From a checkpoint of a small transformer trained on Wikipedia.
Architecture: LayerNorm after each block, rotary positions, tied embeddings.
Training: a variant of Muon for these matrices, 715M tokens, 14577 steps.
MLP neurons of a small language model. Each row is named by its layer, matrix (gate and up: input weights; down: output weights) and neuron, and shows model dimensions 96-287. Each number is 128 + 32 x the weight over its row's rms, rounded and kept within 0 to 255. Numbers have three digits each. A neuron's up and down rows have the sign that makes its largest values positive.
After each neuron's rows, "fires on" lists the tokens most often at its 100 highest values on Wikipedia text that the model never trained on; "fires before" lists the tokens most often just after its 100 highest values on Wikipedia text that the model never trained on.

L16.gate804:101114236174133083133166171106178133130119108158165089129160122162080102116148138123095126119087134148147158142119160154149123092110050168186161091117159147187108105171108147110125132150121113137119120102156121101114089126085169166158092139132147162085099142116095126149184135184119138103092116143144143143130148130100116116094203129138125140064159125118112146164097137116135098128106095060105186135133111114174116117142112141150183141100135087170086130090116101118190161096087166097087105177154128120091149163086142111142083175188178144066090159135144154167127155171140157165
L16.up804:108092199119153094132180136101090126125161140155107105072160151170141164141119151125097161090082136130122112164118135147170099080202104148137172086112145142173130117142105119078091192221114138102155076111172129093151130132126104112096110124109137181084122129142136125149119121144131174153148150137066086122137186106074123160161164124137119106183148190086126069112078130147127061144088093135104139055081129108148088171095112080109214125122156087112096135128202120122137166115135155163126100197121168114129168107083126124120149107178146138121092126118085093129161110156095113135
L16.down804:114062175143146109176112115121089134175147136168105118128064126152112088096127139138128104145103104164105115158149105170149100162155121134157143137168154145095091080124120133107133184086123148079140161119142071110109100127123185160105097181136149166115070095119104205133164098071128111102080085081122079167091163086159129138169123160144123095146092137118115133134031148145112161088133120161065171131122147104149130132139113125114156177143145152100168130063093150132169110090190125111116166105181153159152139134201156124108105087125130174113087145163126109101134149142131222112
fires on: " including", "ps", " include", " Released", " Born", " Label"
fires before: ":", " the", " a"

L11.gate751:119059142120137120164190094143122157136154169177094105139206165223133122123108111140097129151141108114125119123110137118171164080130145123126206131128117115130084105151094164124057130093114192139161140160167121099109168147106148123085052167134150159126140140044059170129172137138101150151093147119142123099127117137091117200153153127166173120132188151128051140141067088150141116165072103112124139171082183104132136214159129157094130141167154097138143127154113171132104151099113132085113140211136186128084138141158151119144129088173096192122101174148081100137105210172151129163
L11.up751:156206182131132116146145150151125101181183077099154103115117139112153159173142083176055101066140120094122130118139116154135103101133129132147170111148173077104096060139173113160140140169112142207167100175173171111170119197110094170124153131125092126108104125132126098129171108109108104135184121087142101086069175069134171130118218103089167106132163155141158199246177138128083113118178192120038154174103158127146144147149150097069118102127176127121190104124126136104121161102096121114110131170153159146159201129068149134159147129179136133130087129149149116112140127101152141105
L11.down751:089161158167136131100145146138095161136132114108123113056115146166101139093148147182152116128123105149158110176113161118147162081107126068150142131104119109130076082178136121062153166096093136126160128096158103111175111076180156127147104166096141138094072070137127130115172132114071101070131109099139100102144103076091170115146159195185134133090145173150142164198091158186163113112170116133129217150140191106141065135168118062099117102143145130053114132139155124070121160140114078144098078129095171123162138121134123180181151119110208152094099141156119110132176136125162209115
fires on: " including", "ps", " Label", "s", " Released"
fires before: ":", " the"

L8.gate283:075145111180178133102156063105176138098183166126175132040118121109114184116121167109150174101130139161144140126158098102098179111089126211112128120106127160128126145128123090116125127143117181187181147127145069121121120080167111141114095147166126127133223174120124081154102191147126135158146126106135078158161069129145142145112081154170180132155115068096122156132140147107134123113182120106079078147107139207147079158120183106103123157088130156123169114107121185173064143127074175110121137107170143111130132135051118165096145106121151120057083093102157182170136082092154159124
L8.up283:101142143121125155128118118131141161098116156157159095109127158167174117148149105097161138109113137146136147183175104102149114114141109143221112082162144189123137110123142106156115169156096123121107139118138107170182097118107104135103094116157115167123104115094122130192157157108155180167124144121118048171155132106151129153148088155090123094158123077105121085167153228129173122096144076140090139130128204149113116187143178134110107120138177120130113113128140166122075135142087092086179117103132086084103113127105109127108173178097096134147117126098086158105183120100160166140
L8.down283:084191102108093088076110089128153140131060118134160120166184165096095187152124173114127190106103033066141129115099173127163162096082153131134143144101125106145135114146118081132152108140142102076125081165066080159156092058141097106135109156174154204145168124098078113147186162176105137102131114140100114128171141101100118101162153095152119111081146100093117126116142176103141162095144137116149120057135142169065153171142142088094081130197091157072113141096157147097126111046125075100172092146107140113117149100195148111100150151083079130098128126119102140096083072113132136160
fires on: "'", "’"
fires before: "s", "t"

L17.gate395:197176116105116146112116097139076111157162114119124167111143132133119159177153144176142170069125104168046166165120083143148108163111173103151166159096135103123165103215172108182140091096186112085164127130136137071136120135170181124147112148139169157104126165144071157113084141147060049061119111077126144072124163132086113120148143111136135117152161177133092156164122121171141175130134114130115114156177176117117122169105118164143133076110099121082069149114094105087118162109166171081118075104100124139152170086135147157091177097128078130118126122200106129121186166114112071178
L17.up395:131109138130166142153138064207143106070106081107119123161168147144183138076093155132112112145161139119118126175128133156086138149069088113161153155167133054145069135142155084116109167151120091162145151078128092150164134108102158117089114101106154148210077131143104141077097109098116123109156099140171107130150071212152072116135153096129120149167165083104199177103146129177142091111143150115142174189165064128084172080128110169122108086116172139135090103121156081114135092121140112152158078144120153133153062074137124140076060114137176117123109109152153173099186209125136117154
L17.down395:143174097143085126115156167135157173184112153105089121149153136132157140057155082129158122115141111127117191156059083114104127135141113129141102164165126161147162176133187148111130118094134140155164115085088139136097210126138108094163148101102100134164099089108054065167101123099097078146123140131094107110138172130129181107181140100102123023133090098099137138154130170088066113102125110086054076085091115140148061152168098165132137099109107097163102143102113084099024177144144155101170115125103140122153232107071171062138148124119122156103084137194145109112128119146161140160
fires on: " Al", "Al", " &", " non", " anti", " al"
fires before: "-", "f", " 0", "pin"

L8.gate393:035131096150124125131186159161152158151202143148169095140132131150040082096142154168125123121134172207112144104159185093143079112133142138172152146169152103080113118207160103142116174103136141136106172151132069114110043119035150098064138186110152132110114147130144110099171187144081181108112125134125130139131143169117163113109128156134085186082176100106135161135122154127145122132136096093156179091140086162104058128165154143095173100103129116119133126178117098210112112111173121111128186055188156179127104161106123133128167126162108100121129147066133140126165063115101129058
L8.up393:108176157131205114101153166119116154120181150110148148085139119137088178135150121139105104134146145177140159141107135129144108188185119102094111078118132098146150116145139157144116156121115061087153119162171145121152090110152116129140101087116128111126113156167073156185164078193157130155124135137137081158074126126149119113134108162084145082106112103107091120129146162112130141094095114147191181104140129074115100081114106135085160128163159104061199152173133098108116096117048140129130127151139178145099139139122117139193138090132118145147197098114087133125126070141127063155
L8.down393:117149136187108157062140122137187135081121125102155105113121172113111105147169162056113114096157110116084089121123117169092158078090114108131139097114129134116139130099134116122135155100163114119138143162170151136133098038112165104143110120121146138144132174108166107100152149128113162101114177165133076145102096123078162122130101189183132136124160096179106088143125138102205129095143104199114138120171122201112103122150128153112121167153137141139104113110147080149085115113136157159131153081149124112134117068179122101152130119135155134157189143161103162128123064123196145168
fires on: "'", " United", "’", "Fran", "au"
fires before: "s", " States", " Kingdom", "gu"

L13.gate530:139127130073155128203141103104078049127098134117174146189139127139119164141089095120044135085119144128140101165171091125162140115160168144157075110137158137197167126172105077126166115174156084188126162124170106173059178138162112167123077107122090194140126124119105117104124091158099111135121129102090113148131094162131156157111171146144067131077104124110120127104165168128148126162089109078139173166119143102138086135136120167143081139082170158118174140219133124100205088127121162092134116131160158159116167100111142141138167096154106127130141154118130141073157188083113108107
L13.up530:163169089140184147159159125119087152129134129087125080044150117076130166079077183160108126094092121096101087198100124122089158176183182069186106150130106131107133092172130130110160116090113067156166119067146141117112160152122136090079126108095109134188116081181097127152093146103140109107145143110142119095153197173098101143097111077083138075129175110149098163096161113136118182156067128174109127151101109158151129132150206089099136145109141103101083143123087194120139161078199107100094133159130106111199093118111170105133146122083114123129084139118130121109173176111121155156
L13.down530:192123154089068157128140179155168121170120136192087164125067153118189136102132091157118082167111142073053125133132089165121160112174143147167100156095164091128145173134132139185149146095129153142138145076111128108137140151142094132135106134083159159140075100128077099121131143121146136108078154121133087128115111155134135150141123028125124115109097123076053141114127116097120185171143091168092107164170133127140066131156080120087139095145130101178093154159166131135129153174109161115091137142136114172154074088109155140130144107183166136155163069160146100122130161113126178113
fires on: "\n ", " Al", " al", "\n     "
fires before: " -", "-", "f", "q", " Q"

L11.gate348:126138123117175154122190077108119124109113089151137106104112085141101082127095142195101121111214177126120141125101118119151124179140141155134103121166094160111082155126111095092147159114154187093103071117208102139141164174169133163079127098085183110094110155195152085193117164134116169175125114114162134117101126135047150111155152139170156114162133133135119163129159171079125121145069175096113083205150130104086090124155071130127165134132088106150138091161130133093196146141154113132109094157126187144073125086125126134123133130103128118168159159079147153126155110151208152101
L11.up348:124084108146191101141170124131139091131188123150136141159075131151164099193084082206139075118137138109148155136159117198121105090181065151135152091151082204134188132127148168140197137163121120132068093160180122137107057116120077098057103075097171132122110101138178105173160128174098123205115153164113073125105145107081132106083109132111151113135144075125115096159165109148096109118137081155103117119145098067125095132123164124120169130159116072160134138137157108066160070141151127098134103092058106109088125124112111200128148093139148111156110148140150166096048070132142133137
L11.down348:196133139171125130146116165187103235181095097188187067173089129189125144135167112099178138122151147154136130158153188102183113181102152142094158132142121175101152141098082099145114110131146123070128136078185128188127100115089071103108148111135109145118139140097131116070201183044177140142164173129131143147132047108099187095103104130120098130120096082121128099107120150138120142121112141075188190162148119117117141122099127162099110147152061135121115144093138174141185143113096144132148121127091108134109137170123173128137171148175130121137096097165159061126104110126146175077
fires on: "'", "’", "Wh", " g"
fires before: "s", "re", "t"

L17.gate811:169213086169179175163176125098164153159174108098112144056125102058087183142113110087131147104164111174074130188126150115123103079098176166160131138133093058123220147138074069125095124066097153142170095132132175126171088175156133119138122166126180144108139081103096150101106125110095073123102119126129144056138110140104202164164144090147136121157110084125096214101108040155136132113150151136154141115181183165144120141087142106106098092124161129143117094152136126111086069077127143127103151093111105157126106111067136145139148180111059158144130151161117142139111123132139181097
L17.up811:117171218141215138137159131170162124132098120103127089129093076114156089179106183105145100141065146164126078144198120151126126149125130132098116116188094103195102130085162098107130138098172135196070088139074169092127168146112127117099102136097158118168034120118091104128138121089121158144121054115134125131172099138170092153153119143145129132109103149105139184109146146126088140149098163104139136075085098134177151032117086103140064096133163144135072141167137093055141124182100128134128133105145169199116101121088132083165105145143085186168126158105146128077123126173106099138
L17.down811:085098127114180132124102110146137169131070172061137097122093128124130098103158120091134152144136115142184036093207133152138108157127098125121133096065102148165100150173088160111129131095111156101233091138111124147185121157204107113089130174161168136143116110149139112068052134132109069119117132175129053108110143158112121168164117134141114128137079139136150105097105153116128165118086108183143167109122215117099046109131182167074107075163149120112129163136071119126068173104152093152076142138091138171191137138128140139122071100076180109107102072056132107128155142111138086148
fires on: " Al", " M", " Dr", " al", "\n", "Al"
fires before: "-", ".", "MC", " India", "pin", "|"

L11.gate565:119102134194146187079144098140210205106169165118108118109132121139146103093080120110160130162124156076088131078081162102109082138191155115119131118129138147177123075141140127107085119122122169142153085120131112150129152101175103191146074189127111131180100141060145139143190127087152128171153127196115076092129175116163145098143134082164124145086095138068147173120162112101147204116147137156118147143129096138191143130089171128150180132160181160157142124195138152078126161078104101088125129156175082154125116104127110146160191098090121165162120142116139144103099155111119128139
L11.up565:150131109126203084069137132171116156100117139165082147066153144179088192177116130158135169132095185138150076084061156111098142164050124131099133124144120167081125133168134124134113118167200115126172091139163094161138068147128058137122129120140111134129136115144104113138159127117121115160123093128092119160110143126126141098148131126139124146154137099162139047112185194108171125049110110151154144110131160130141126128175077099108151153152076173065221168080128196109121162126125154179157144092156120102187178142131135165102163117103097104213107078175185169141111108109131167133
L11.down565:091087141094110139132127122130100175133131138127092093177086127080111199140088111096161131133119140171098126144131165146162105100032135140108131114135086170054087096156127109116146166154141179152128012111200150138131079081113093142170111138134105166123146151123106073154129169136126143108113132134126150127101150193131178056105156099128069167106074145144131133116090151112106093074202152093117178061151093093119164172128140173092223134179100125077128176099132166131138132117155152161135156109124112125147151116125107151163117117150122116094138158155156098119172094137128167122
fires on: "'"
fires before: "s"

L9.gate765:117134205119118153152156164078133171106071123094080226097122149112139087105128149155110073159125146175110157148159134199119140086094145183140116142114138108114099132142160129100173109028127084139107184119143113165124157142146160176087151138170116195130159147156092199152169099147175105084140109138196161123148073109109082118126110179120143123117153143171127132119164142122131174164127081152125163138133149115132130107111169119139120098188151124104129173125188172158104154141175127134148118082136120131140177043110106132082136147100111123154178139200132105121110163152171134114
L9.up765:098128135130086166107160088120139113137114113145116123151083178123119148108162180089128076156121148161060136129180126133168153205130143125184062120132162144133124173136151121141143134169096155124172142037105111093110085130128146080132129114041192087129127106145142134072165126115118066085138145126141187110116093114101131055074087102107167113142141146074163180125136151135158171123110158116172129144126122045201110175164116090143149063130200123099149090171135148124147138107122087096098116137168147108119086128097151132145106099106136116123116102122121135116162095098199145132
L9.down765:139117167077093178138141138122136168146087156068095144125146153177137101124133089134132068154097100079118093156083121148086115116118134119148141157135122183148137085097163145130106120077092137181096157139141164174198096127098148144116151070180144049121076195145107156153122100186135144144103110147156173080125107113072118143118170171169133105133184117145115123112189106112124155163109126133097171122146223137136099151174186177123123112128112127131099130133218163162179145138183158126120142056149145171125169007142101141136120175129112113140143161149144141091129086112144121185
fires on: " Al", "Al", " Bag"
fires before: "-", "f", "th", "q", "n"